From a checkpoint of a small transformer trained on Wikipedia.
Size: 15 layers, width 256, 4 heads of 64, MLP 704 SwiGLU, vocabulary 6980, 15.7M parameters.
Training: 258M tokens, 7859 steps.
MLP neurons of a small language model. Each row is named by its layer, matrix (gate and up: input weights) and neuron, and shows model dimensions 128-255. Each number is 500 + 40 x the weight over its row's rms, rounded and kept within 0 to 999. Numbers have three digits each. A neuron's up and down rows have the sign that makes its largest values positive.
A block is one neuron, or neurons of one layer that tend to fire together. Before each block is what it responds to, as a language model described it from the Wikipedia text at the highest values.

Responds to: Decimal points, time colons and other separators inside numbers, mostly in tables, such as 18.89%, 3:26, 364.9 per square mile.
L12.gate59:537571484536509483520504520458524493561520472622474503517519558484596451487553530471482539508538502461480523478556446463478509553496537509558460498536527496519538529481486451456454498536466544432522481498475574554479556569502494551589561531487486530521472571544462479523574405485507439525468531547479514448512464503474422463510572457515491531514572529479516502554523507505509556486501
L12.up59:476449510546498479551522463496463497487525489515426515465535480482531462393534500547494494482500561465481520441571445471474570477619523503515502570533471567536491480528510501542455524535519473493496515482533518556411514471548405556480539518430542540493505541490479460501557508428500505528449532434463467460488491531467525517531472574564525477492527498472525487587517605580429522500521
L12.gate205:513467517491517536411570527456511486523506505528515473467460490462522490443518503472486438537484462537476468540485519552479569505537496518536462439565514486454509525542446557522501459512496517493400453508538568415380476466479510475534520495546461468476500531431556570472527494518510518503487480554502549556552501476509498478490432439583443486567503480547507423469532525507488488434558
L12.up205:470454431486543465470532504484411508466566498482562466510580512506531573594530518482447503498552466505498553537479526496468519580583505568516426550505433542545483542513473537466519519535558477545555500524460476482498549547460504459578567496554487504453514608504512465566515456483482544453513489536420476489571529416476462501538510435440465520497447530540514433530475516437466458490495
L12.gate241:516530552515548559495480517436523473542468434533471451508491485549514513485454548436482483451414462523476518549510492435493550511518430483523498491523576539597567450554451543459471548467534526469458415532533437492525524576421538502514495582494482448499528543508564516493498574531404449528493507436491433501503537503536514530471546478490567575590476501508458550507524596500474490549456
L12.up241:539456510534444493528464525554492497530529589570480473538498496486589540455515398492451542455520486500405570472572472533505544504479488491524508489525617436569435545497496492417456490558556468479498488534458482505466519519486510506455513516507478479452449491501512480478483541523418462502498483503513502474510515538548522574534502478513463437444456520468467569568503486509494467472472
L12.gate342:555513449443502452482484519473552462545471439539410491447512453483477474479477509448475476491469504457546484482491498561479519429568511452525557476490433437543511457527547469516500556561492554454516502464560471440537420537580521502517519499506458476514484485487483437513559547467488563495478465468457441538526505455456506552463512503538525516506494542490441516432463584434399439436591
L12.up342:522474490431507461605471477480477529583526552429521488431473517507552547487523435510443548516516516561521477494500555455474495509440534513531478471384432425455549456484523558475580506527480511552519561510596538452490528498446459547438501489548449476469538490481512563516470527578462541459472456474471512504502501511508458508509500512536526506465531426428501476515510590533434452504496
L12.gate389:498490555464503491491478494510505509488492488562438492546465466526481512536570458540419505475519514465489451500483456497555486600501522480523453575489520493509481503487459510516538426477472462556548484469505482489485524488480473493502539519454419473489475525480453525485528519536497594497464517490451492392501499503462518510463557535574454583544544535497498546463420561519369551517500
L12.up389:491546477466491518465481565502582531581555509506504534504480483467470482474478527493509487582461494510479575488480486501541439539480536501506524523498553490537503459525510502445509462441513539464542513520587491486518518521487520478576518515530495428476530542510452450479559405427489500449497445491519495407495445538493452454600422453484493472505492471513483474503470500560470483535516
L12.gate454:468491472488454428442475441528457456584463427502493478507469532520503522408476490509481511535511542471537438547489427505459571582549484484495463550524422466494511449518539561472543520497548535442495473629505617491513508524456515557491473544486522456474457462556525471526548509478490490471506464560576516450529455529462518531469447519463440436463418559526511495485532520526509497519482
L12.up454:499496422534580475543492479442460515526573468511484501544481495489497501542519483469473537485471503439603553536518531512520427553528549544530559456480508493511524492576472474474572563483469494475553531459472493496427491476555554498460580392425504490510458554534538460503545480523516494421494530437498503453463512527489449454455533453555530541503465532396502529500421511545461559544445
L12.gate619:568477490502535480514426519507570479483492466477474466547436472516451511492566478478469520444569520419521532506511490532523517483469511492455514558454483455540460459479411563509500466532402523549485523521522479469448516519489476488478444495522477479484445546466530550521499549507490452516474427497509430432623542506492498565525510542481460466494482467524549536528440586513442444480463
L12.up619:517575500521552525553487541511449500543554516481475466481480565528465526397494512489546542491515494437555482501493473501582484506503543484536465493426500540453494466539565548488422474506482525531522484509528559480564452409470544477518498487473496581496551520393499506417502560561472498469485502430528507475553466492483449500472530575489498558528487506427512580494525510531531515489521
L12.gate655:569455415504521475506496464503439528492513523498471486463509463485475497475531444508492487526502524494537594422562462516458511457521470484498525501489449438535457471507549559530466497504539504491506487517448502496510439449434483563516529520526502546496436570443441501521483474532403493431604444528521470441524531535548509476501474538491472479579551483479463594506535542561450492496476
L12.up655:531530529418497462580532502525494509563496494513451468498408535464463549514524500510495478505603486599475462505410462499480463596505479512481590484462472507547476500465523497458528502509491474532544488506484516442556510511457545545504494493499514476503541476478414459517462559518512486503514459402470527480510416475525467525534491401512485492504562428463484568457444504540507396438577

Responds to: Closing == or === marks ending Wikipedia section headings such as ==Life==, ==Ingredients==, == Charts ==; weaker on mid-word fragments (ra, te) and table-cell numbers.
L9.gate448:456475495448419507500427498497588471519517486492530504498476544501504483461509489494440445532497511525471501484586498519496518492500594470561542517455481556489494505495564540486472577467481499534416595518445488522582462567465576503469533510452508527472474478477506534493520572479565512460465481516534521472488521464451517470521510520530404473481479568452476502513460486430440467531602
L9.up448:509472479468455517547511493524584522594474458522491548461458446433483439556494503521448459518442510558502528490562512529473507483455527401509509512513548559469479465498504514501460531553505550521419567514467472479495447598415528531534544510496469498501524530482517454495474504491461490554550527511519439476440533457505578545484542548570452466460512451433497422563483524507510483522518

Responds to: Mostly the colon inside track durations or clock times after a digit, as in 3:30 and 6:30; also mid-word fragments like b-ro-ther and em-ph-asis.
L7.gate72:501479501434476435516514506489512527494504487532539495541579488522465444507499499510523526498508499484441524434543499518504472501515496487437478464555494391509526488513555537585523540472508537574581592449558533522378557508466435486503581384500591415533436527559494487506502442529541456526466488496488515497498470523468537477487456558579489505454449500608562463459443568467573583493468
L7.up72:509501469549435506513466521499504416575479475527464434476515493502456577502486520467527537431459483536453480498489423524471539439468420541470557587547474429454543484489551522516494487441482489502503523495544515499508496503459432437504521572503520495465490464508521383491502478479542546462477518481461549544518452504521515539488488494559480517434555467546502481495461494466473614487500
L7.gate111:483495569522524453514508510475536462493556514524445580457516524489537441512554582391450508522501541467499503545478469451509458492534462526616490464467558454493525547541522549466504496487467467549554541526548462557536459556503536524463559500538401511526486504530451507507529536522498531564521463432435493501510576471550453497510462508463543526512504443491508467490506526485479440514426
L7.up111:541543497419482383510557508497510485534522526496477528519541530443480482437497448477436474438482504472526463505466524482484464481458545471492410437474498506453476525575527531498475547493476510540535534469488537434489570544525451524455553482458470523570530514555453467485506474529538546481500482451401446611463474566556555464502524441534465505508559532507502576487474516424492561549494
L7.gate151:450461496532489490543519506454484495573513507541607495507554471515461467519490501571556478473421451464471524559563494460547524544551564462491420523538509454496529495465489522578430536460512427621484537469492493528502501535531455529444579543437410485533522534540543529456534460500419483485533461513505475452516450535497458628496523516548487501484524637530507453570492555473505551442540
L7.up151:445477500549515502451560472451525433447549508430481496568531548473494480487526543578434537479442501606537523547497448475488505490559531535492499479528428498576438502460504476516542513494576542425500536502452532476559478515518509530553474509500514515534471497529501509472582517510516484496578467479606472502506408498493561511476508475536539499477502515484495548526521536475459443525561
L7.gate259:492460549483457407494448533406492436416591514428496433494519529503471548466505489471496502416563518597537497517459513475436532526530536476479497562562492464567454522488539439500513553477495579487510518492504514569531467511497523554564594522453516506479510426541467470478570551494470491470454554482516524496514577506508436485478520443520573530535566491518481416518547532478458435476514
L7.up259:548468568496508471457540461456591498429528567489526532472486540489535489534446478373486459542466627464538545486566487510492474473519505477549491520503510526592523569525531441531504517552473516499471511402456498522465557512451521505460549540558504528499474500453556547474481493520516471519512488523520493457559552562475488524556511508517474504523515496529513493504452548538503575536520
L7.gate278:423501527459487542520509543490450428604447421513434494512428490497510514431490504506490446455463434467493499538432483454507449477500521496461552509507518521572537510526504504458580560466508568518484502579505516487447487422587527497481465518540436501510499520525554426506511464462451465488497515497486471502497474516512517474482449538564516447443483521516488431456527563464446488461525
L7.up278:500470478510434552528541475485477473515416530531460571501509501533521561472484455554433499466502505513557491497504475517518490508568557513478502477501503495533512510503536484464517535476552459550528521510538510522516563494567537501521523432429463428523508491411534460530519500540445502461473518470468504497566531642515516519495509544552583492533540513561510481498501529469495494508515
L7.gate317:507420437525483498494456498522582486518516492512486453514482463581495494441440427476380506524492487575475559535464472543499555512484464459509486600542479438541428535509525469497458474494509534607397527508506529504512504437558607553506515488447502546583522431488434512556490532538514512521574483525486508545515523481503479441521477523500542454473531548466568435422526539497526489483508
L7.up317:597461534526618508528481495473533543529470489441472478463416585516552501497498501512496446506502530560477470477516444509460537475495507564515458531526504484458465503483535527513453524540479449501463571525520508510527478556572541467422502561491501578559485460476442502430575510481537522500545430506479458421491528457463437513538553535523463535537485520471493453457429497497445474427535
L7.gate446:534499479487499483491464453488472505517504492409572505389539595512508487435524498506535450435460505430509528478573432511511553489457462537487515491532500510469605472481489532479497511459473468462443452487525517484450510545503505559494532413457484454623521488426556509531492489478471515481404537513479520570449447544499543547525458511539546463547506519537468532436505556450464484537493
L7.up446:503517489422597448550421518499486502472506473488502463487563483518530502466522524469486440488480538476522498434470443410540553486486565504493542609539503519509526515500490516545504504458468537480407419539500500523471490490536512502455551409503513516450512580495548491618528513523550505505433532440525457505516463574460492529511542501572548404504436502582467500521527493504471532492500
L7.gate542:453449545477502509576527492521484444551483562569468544430467558476482510461542471494454499504484551513508445438547495517517490469486538418469445515442560479505488447496524512399522497538426534483518498494460557436547515496495453508501514480545518527522426497527561519528433506456512511568607572502444514510482579509549478487496511516473479457478608513529510515570501514516501482447486
L7.up542:468486496511504462437436483544458502532517460512498554414504505518526510537508509547445432546535563524411512467549503537464520425562538529523514519473512532559484490526514527506566465450507459462489452468528473460512522515410573448522520513485492569469454460526513578541545433510456438512475524535398499467434496461471505495387412492487503442509569482588509446471485515543474474503505

Responds to: Colons between digits in durations, clock times and Bible verses (4:33, 9:00, Genesis 4:3); weaker on commas in numbers (11,681) and year digits.
L9.gate304:483474490459519461477494519506566487480468517487499505498499456462472542516477546542521489470479493487579498484431565511492475505580523528545487512470449472559501507493470455575520502507583556463503533509467518540451571467457595526511474497505500536545483521494524438545542463515485555434571429490460507560575522511491442464480594452550542466455511486513555523496512476468506531505438
L9.up304:455452431527493463422464476517480613554516450500500473475563450510491590550514530421474524423470495493540473538513513484498532468533501537466520504506487427499503577499518517529500500474536508556478484543553509477547491498526540563519531524457561493587471500568524482554507471530531510535453482491472602508480510512496498603536558429546498456525451600524443473441472588563528493493469

Responds to: Opening fragment of a long Latinate word split into pieces, mostly after a preposition or article, such as ex(ile), cont(roversial), prot(ection); occasionally list line breaks or hyphens.
L9.gate576:539492524491458482516479471499457410499513532495483496512541515592515515514517532491454456509520522536567450445510519478518519408471515517532513464466534535479475447492518486458486448526508489470503529525492463441517498491527550527499505524527534479437392503562467535557430490468544559459491511455549518572560526485569564660541484498509488440520514560443486557469499504441508512466476
L9.up576:474521518503519541479518510493458509502505472489513554543525507474500504502505453587545539435530438512477477517489554459461437540489442512523516454538560446510510501523485480496508516436516509450565617483490464554468477555500530527542554510510458476472544531561480437486487491503467480464412482424536554481497504497437512367475464513518443559540445459556497505485498469527503520538481

Responds to: Word-piece fragments completing a word begun by the previous token, mostly in names and titles such as S+ir, S+in+clar, Pr+in+cess, plus word-initial ex-, de-, res-.
L7.gate122:476509516493549544545519409540515528489525466455508483491516490450531435471549471531487530519515471559472473508509536504461439546464478523466560539460528509502577394509405471525477423486507459428489463526506517454463533434533586531509453481549550447445451461475513456463538501594514486525487530542511484533483492529530534470431483569531579522515545439528476477547475464504593493575515
L7.up122:549497513436546447462488468455525515563511527525486547515492566488599527520516514495509465471464532466486498554419464477537491514483428478485483548552492495530445538543514529467404565583537482554483468524476506452409478440436508557477542488498557531517523541536454518510498497546529477519550567514537510503490459475541516543513399511520533585479466508557493475464516508475565463532439
L7.gate187:525536575470493538508520489452477449487516463490452536525536469493519469510522444549432548507439429483498449560462564440495461470496546492475509505531511490508494519478401537542485544456473530492526513499512493570469566540589527582524594424485523530461503413489463450517498497467513447468431542471506564561471478540527518500530509475532446492493526525447502512529513541419505522479516
L7.up187:507510490520525518476409500527436495458426413486526552533549467488519502452521478497449542512427466543501414420454478485479526454495511526502480511480548522477498486565431488423535453469509482525536564492541500543471515546538510462518464433474473476563548513487489554489507510498543507499410514499468523486553514430528526466489484444391468469544508443482442517466447529499484559516504
L7.gate286:533453489480496514424442518483493491438476472451481493521504460529467487446497520446581511479557443451469529521459489508500482456502464453482490470456500433523509499506539555483554501496559571482549525493521499494514461517501485530440422454534510499490518530530443520532518541477545518464510525482420505505532516538405518562443550523586490567458451542544431408424466490540496594471488
L7.up286:494490562462464455477458496430467465482449464569519505472427464466515483546504440425520513503490512548471552505529450542454513449493473450451458475499433454586540533523548497507514533449445520492441494501542490466531517544486505529494459553509518500540572481520451523442506452468505451551450589505456419513488477533431476524574494513527494502473528600547516463430493462574456522461488
L7.gate479:489557542554530502517375522486543461508499426513534544563525530483423471517556486488541506549518514457468522488582452475516459473498465481502490538455545487514568525487494579586383525537484576522467449435507522451468472496505522561456473528494376523467531473485492603450479433399497489425449500512515506537507548535517510445567438526541492452451482476474516490500450490550458473525559
L7.up479:575492506523534509480446566472468483522485558501511525501491576596535440395527470462515533446554481530483518453528519448544477570502480478537464520534486488441452513490511576540469495538521535494560563490491490481490476511440539453479502495451519435521495479582507566499537465507515557433509498560494444502496526530563560487505533548543499513505529455514578471502542509546518517454487
L7.gate610:440450578528452470502448541486497435508515505564492535489455527456486527483513511440450534496467558546434527531532544471557542475511478411485527502499425508472479480505488526506485467561531556508500461525448454479475543416511493493525537500496527399593415456532554485555494590514471507561494508470513518479527515544464502502546490517588463463498451487557512546480491442545475394467524
L7.up610:447490575485419509546495516463468516539467472545439517502445479431546490475518499512485557437447500493515534503488530474458548542528477510488487516451473491479495524464478515509477514555543515479487508514436444512517459514450501523513536506484486424542539495524517531505521534585484511492550526501560512453522493517496500489491446443573507463508571511495452497432503507457535448533502
L7.gate684:457452519526525428496487504522455509559523459504518520494489431505454437482520548501531518515577551487524500573469470471499559532472458476535479470423544502443521445505558507521578564446512595514544466495501533444399505564473576446511488460529488464516530470516520468516458536507517460460454511457533572504450448561488441499529486541476559548522550480506452526476521578535539542509534
L7.up684:512543514559481551515469500486535478560538513500492524565498404596463484428508464483492533543524542496490524473520576514510498526521419539560516501461474396361504461492504442520495514433512530454504482477442548561501469501582535509545540496485501462554506494526522501541492490491556434494481448422478489515419498593561539542568536509550507521495526496494490484438552456523531554548504
L7.gate697:588517536465475527484488514481440500483536483545491536434489489485512480564520529452512526576512518490528508546474527550461531506488450500474528426416526505484425477510492437474532531542539478479442500496508516544532379474458496582442482475526458542439513546542455506481491446466490458427504519399492446542557452433472556458528586442471556529438514488501529515566498536553490514448549
L7.up697:540508531516511633535538511480534474521524497545486537462430452436496493504588521415513455526430537486448516489502518558478463508474395571540524478502548471420462465474595431500452524456497474478452519456486521515595523480458520477499519516508561476459455488485519495493456451472521438479521545423523502491464463458448515446417555479526484524475448528498441529526470474508504564477519
L7.gate700:524443573572517431486481496504493528503529508503516534533564458599486500513484488504533486512492505422567504550565505536504461506408434446483460428517556459546467458496469515470373477529540503408526508563520532509517561514523543514493538506483531491496394462541505522537509520462507430491529492437411499512505457502462509474534507502542505544496478463527495540497506520470474533465490
L7.up700:498550533457539538507476513469477520514495575455493471565489588472486533497561518495413453502518400449553475523533513351477588452520510499506506562462493519465526455500497520491504524542442397526464468486492538451480495477568566507425489484517505479473550456478477542545474528516509512445497480469519489538496502460501531505477488576476507467476478565558463548472475443529499531496624

Responds to: Closing == markers ending Wikipedia section headings such as ==Cast==, ==Description==, == Track listing ==, and the word as in "such as" or "appeared as".
L7.gate40:591550499467518462481481449457574524496490591566476538485543470465521444433495492411500617441478489522462554462509464539472499504499549506519444525528462437509479476595503516518519570483540449489496502528482508498425501507547493518464543505514516535538428529533404515434503449505532560475486535504504462453582503471613483547568486536532478521526481520487504492470410512524569524455497
L7.up40:564488512539454524442508486584437509514532502459458509499452447443483583491557525484543484526479534522527456457531429491461519469459540481463476509473543476483454480516514457500465453544494495540486541394513444515521536498544500476487472443567444494535463601423482544550487488483497578458478461512549502473451539466447509546539487439512534503444521549461432561509435499573590554546463
L7.gate106:496452461514513521504493483434474545497482463456527524479523574441534542458489529455495556518546576464592507423540554494514475482479470540487464473568517488542436412524445490501491594519509493519522508514475499556488564524488564459493515492495509508494513549542518535485553463564475563412462441499416481529455553474584467554492504565531541520478511531531461502438473480477458446513524
L7.up106:490407415458476498478521519536468451578564508441456470488464506481522575511549457505519521484511461523582509459493436548495420519551567448506482560568480480454562472503454525492441492478497527429518521546502499510465549443509525529415475460481460513500495507582487408430533446485512413425585464439462530510485500515449467514484406559497491492541506448508552504482508483494461465437487
L7.gate185:537549449482481488555554553458473489450451511479474511459497480501505452511470496515519494533502461518519508611423520544469553444478572470535477489534611450582439487479505508424468520537581561521474549516516509452523501541531528504552438455603515540456516585551497520491435530512438482532509482533485498389446489527445486562439486545469470515433445565559575499514524533500554519536443
L7.up185:542551499454558430510425538524481513430475511467544504504493553496472548523478509476494502433396522502406553496524527601525486499460615490521412464530481481460495484515456509511503511530584534508508525528496504548489507496484492490503490463464505431496486498447534517403537545449407465520462563438518545462533471482483474543508551483530514513452490499531434517552585527475460477548508
L7.gate275:458458486533486455482502471466505466451478547546536447487550554543426494487481504497527518513473564519537499468524509589517464484508561471468491472501458513462544497514453494474554525469501453511422563550509568489542516468531462390482459521504530532625466520423508535566557508474508503505494516496508483521566432468490483534440487578568504492487488503503634570488491556508442515531490
L7.up275:501449515505480483416493479525475526538452572499434503456496566534485474525522514501442526456465473445488464521540471497543501483475602431536480494583495521468436479521466486530484498538494491482504487501511513567459541425469493506502514497516498472476458509551506474506504528589468541527456530522553520455491544442519470455542524555523500469514533557446466494490458497527450499448520
L7.gate358:465491416518469521502509490576465474480516536437597504510570509496507398470519601460582428528571480421564469458458496465495569507549562453497507474453481523442494439541444555510556548512531429488521510539618454520454503502444440504516471523551484457472472452535497487453499489437561557526472510546519435473493459527479513438552478464498518452517517492422508505541527476446523589513490
L7.up358:611531459501483538458525523541538518476519607507458463513466466525541504476448538509474562556499489526428537472469449517509487518503500485498455508513463436495454479401482471518512469492489517476464567518426593398494526526522486561508533524535594493531490492515448445448504499484516426494544534472476481452526502479499520497452487485547534510479496504555444554479501484569498513511451
L7.gate402:513472521474488519555527453518503533511500480506547547479530490472569582454490505482529515436568541419460476481504514494453463438491499584500523522564512512502530424481491441494450432506537438522535545498531483484526556474482532484487501536444433470507527487480535455389522443468500503581502452511470462475449488501444532524569439476544506525507508503533507555511520498534490558588497
L7.up402:520459520441502633522486566523450542466511460476552495506550556526569501471437534471464525503496544450536517486550559510491513465581465544481566481507476511476559484516498546488494466519514419462555478491548519443497538461468426447529533513427446471458495501426502484499461434470451525472533401533461490484447503490492434506546498491490536499473520500578519479514515475481443543489535
L7.gate583:521495513494519489539560480434551532506474521490498475440426544545565481458466438463516472439494450446457512464529462532536495486583507566573401514518481543466426543491474500412493540580501475524509534486468527528474494502491495520445542514499359508494501484490516507456453494437450523541520473503553468493426465475462495486531522442551547566494494502507412485461471554416507502496499
L7.up583:461542554529481499514484459560497447421456541490476583527455581456540523481471483514483447502540519443441508547524516556543534513461447457552536417557491524572493560509462486456444542454520479445460443521543542485454594555484426504474476536568433392481517499487469490482592419476530475509525503583476544494526453508499488531485511486504539554493431472487461508529459449447432506506417
L7.gate611:517483538499497533431462514497439454452490453432493505462535460480565513412519486519511522439478461494482516548582590518568503606528504479462435484547490462503532564507424510470501452502553535501512482515480427555452534479516462450421530510540448522484474529529542526567476470547426562513487476563521467518439484508427473442578465488513484493488557456446483513500593454401442477531453
L7.up611:540405580527528484436445476482446538436522461498534509508541533470497487458457516553455541448498533429503507511539514521563509567496461488462432531537494440483487504475485535482523520484578519489490511511513526557434541562455479365521557442476452514509503447461474483547489461514430499509531491471498503540444511471470489459507424518560528523534466463442476455473543459486489519517464

Responds to: Opening pieces of multi-token words such as res, ex, con, pres (resources, resided, exclusive), plus phrases like is the, is a, as the.
L12.gate197:477534526492508546436444514500480514509494517537517537413515539521515518515497427560550520558472447504510559513476518514423423556507413488534502538441483501522542520511542515477456553558552559497447520527536509455431536497489554569575528530495517489452520551476565577518485529430483487514517534459534547521475375439495516440520493482517557488492496535460539449574489499531494476507552
L12.up197:456545516502482418509439527509475413566527472459517475523444461424543561441533433491482491456489535506459425511496511459500476509448548535510443472499576439456476499550476505442557518509412541440500439442452525457573536556504453515545503475534551522526477462496464406500482495525555530518463506474495464426402445503456506510445481519483423459473465475485475545514554394503564532519402
L12.gate272:520486541544515466440455486461462436423463472610498537495509509541446487462487463471558588489526503433513508524545568515493470548527507457438496498498474478531518469485559500524480490489523507503448503537507546524489495464477510512482429476480506430525450536455498453500559483477529482515507546540494495572518497524514503442482507441487573526422529522572442512478507540459487443497525
L12.up272:475506505516579512454490526429496526465582412460507489540422476485488580521472498547548541484496534420442470447447484502488560565506440476482519477512481443449531492425435503509468517416499503504500489510552465508535525491508471596470477428538520471513554504488496490544463440460467484512503452495566438550445474530522472475517690526468548464493506514508517464515495510566563527584536
L12.gate308:536492549488469462482424493586515476464410431599557555445505554497449544455539560507481416483513487473483483477558498534520518526551517550542448502512502481525500441472540533455544505536494624504493407472582555475480568521505467488518466512452442512500560499574489447455417456538567521439527427511525564505601513544441499496479463468568469459521429587569458456514448463494594553526495
L12.up308:517515535457474462525523473542492498448418535503480536474491487521555474497489456555507531519522502518507511487575531497505468446487526561469489525519471499523493502503552535463450502553535512488546452472518426488465512486510526551535508508498397500482517539562540502483514457527473535556508461498488487459422474600515521569468463512475516465559458604568563479452550502486545552430494
L12.gate325:503553510486559592468455455514475430546523490505529517495476485506520488482526539526546471508504505527485623469480496511468519538516496489460504560492503563446478537485430467472549529537487477469425432517467520547481471418448480520495520530549506549543535528470490531470491479579474502515501563487473424431453482508428508530444536582490493528589545474522478561518456511432543502516442
L12.up325:492557540507532512481598462508436528494551519486552512473494505476502496501513487546503454497565531458536532453469396495497487502516522552447512468492470514466525440400494546486491435534498506578485418540545454550464542519481444530505479534522433510473590517504526526492399514546541530535497524453477450484507454496431491477439461555436503523500502416491466553516499443395476622560490
L12.gate337:449503488483508529484512479536495435494426469494477459533492489494539472496544508541417535458519516524545455430533504568465567513485561512507540463501406479513525501520439474467528560526500503527511564483545484463561441509434470507480468508558559463465401489558363508523540528530435467574481479530441562498513495524472527451413440560543497458490568522554453495503563467478454512488500
L12.up337:526474513545518488468520528512512498487583491519441535451548396518524521477512448490431551552467451461566546464531482505498539500576446475540502504521477503497470460518484557505524493512503549441427543446499551487513466452451487547436553524512450592480599446510566513446464551576503521494516447465465438446484459544489534500591551522537480498526485507494416465539547493491507466574455
L12.gate388:518536520509481465486429478507453494558528464536529460461491567571482519530450547496501517474517527586491571489490483497514523498573535556479414544509527548479509448408426555503455476545510491477470523522523592444487517532510475495480507511539537493487556506411525466602455436470494507473499464516549507450486495490454543540504522529541477435488494499511466522507507500445509548433520
L12.up388:450502536497489527518512481513449528423527583485407461551467548507517451452489529488481535484507496471448505496494444494536446463430515489508568486461473470546481538504534544537453475465528550519484498556575482585544493527534470520527481451497524556494524557528550504501466512513436473557581571493477445517453545491448546467527528491514539523527465518485438573467502521444486447463487
L12.gate443:518475526524484443423467485590430521509485522454535558457534500500475524435525522519446534563472562501565495484518484510401522447532428510520449507475533514476556492542501525521489430453555513429519458437580474476529567472534483519527458463549499488537467399498523522505507555505502519459514497469520487424479535572467529580450480595467494499494541597528476499538470511508474505498461
L12.up443:568492502512493502470489516499530520459458429515515484494527503543500543436437514500532511519508523480484533551514449575502481578510526530504488499490515515428517571475463523533538550462452573498507474519559459459539509546505504507502387456485452511474588494553510516438397451498537485581525481521499528552487463532523524605516493527456562495455499555500456410485501465533493522450511
L12.gate616:484511551534487474543512502510474468515502539509543529524582476517512525494478521589448491497488434498450468500455435417477545462506501459540425540491542519512550496474507503441517478400490523455479480544577551474511482457518542427484475517490467478501529422472468578468549511462513509479479487505495536520541491470472555576455479515475489488568463487504457494401503506542490495443478
L12.up616:499538513476457464508516511558488467483561560467521508545509495528534475443517484528480533507564570467526537503483403474533422501425470496566572470522510569537456533488569502456514482463508500469530473449518484434469464467501525430549412452508514441508524475517533472434506507475524509512465521432471547457498529545492539517483548486515535500454565549531443543537487490534482476468463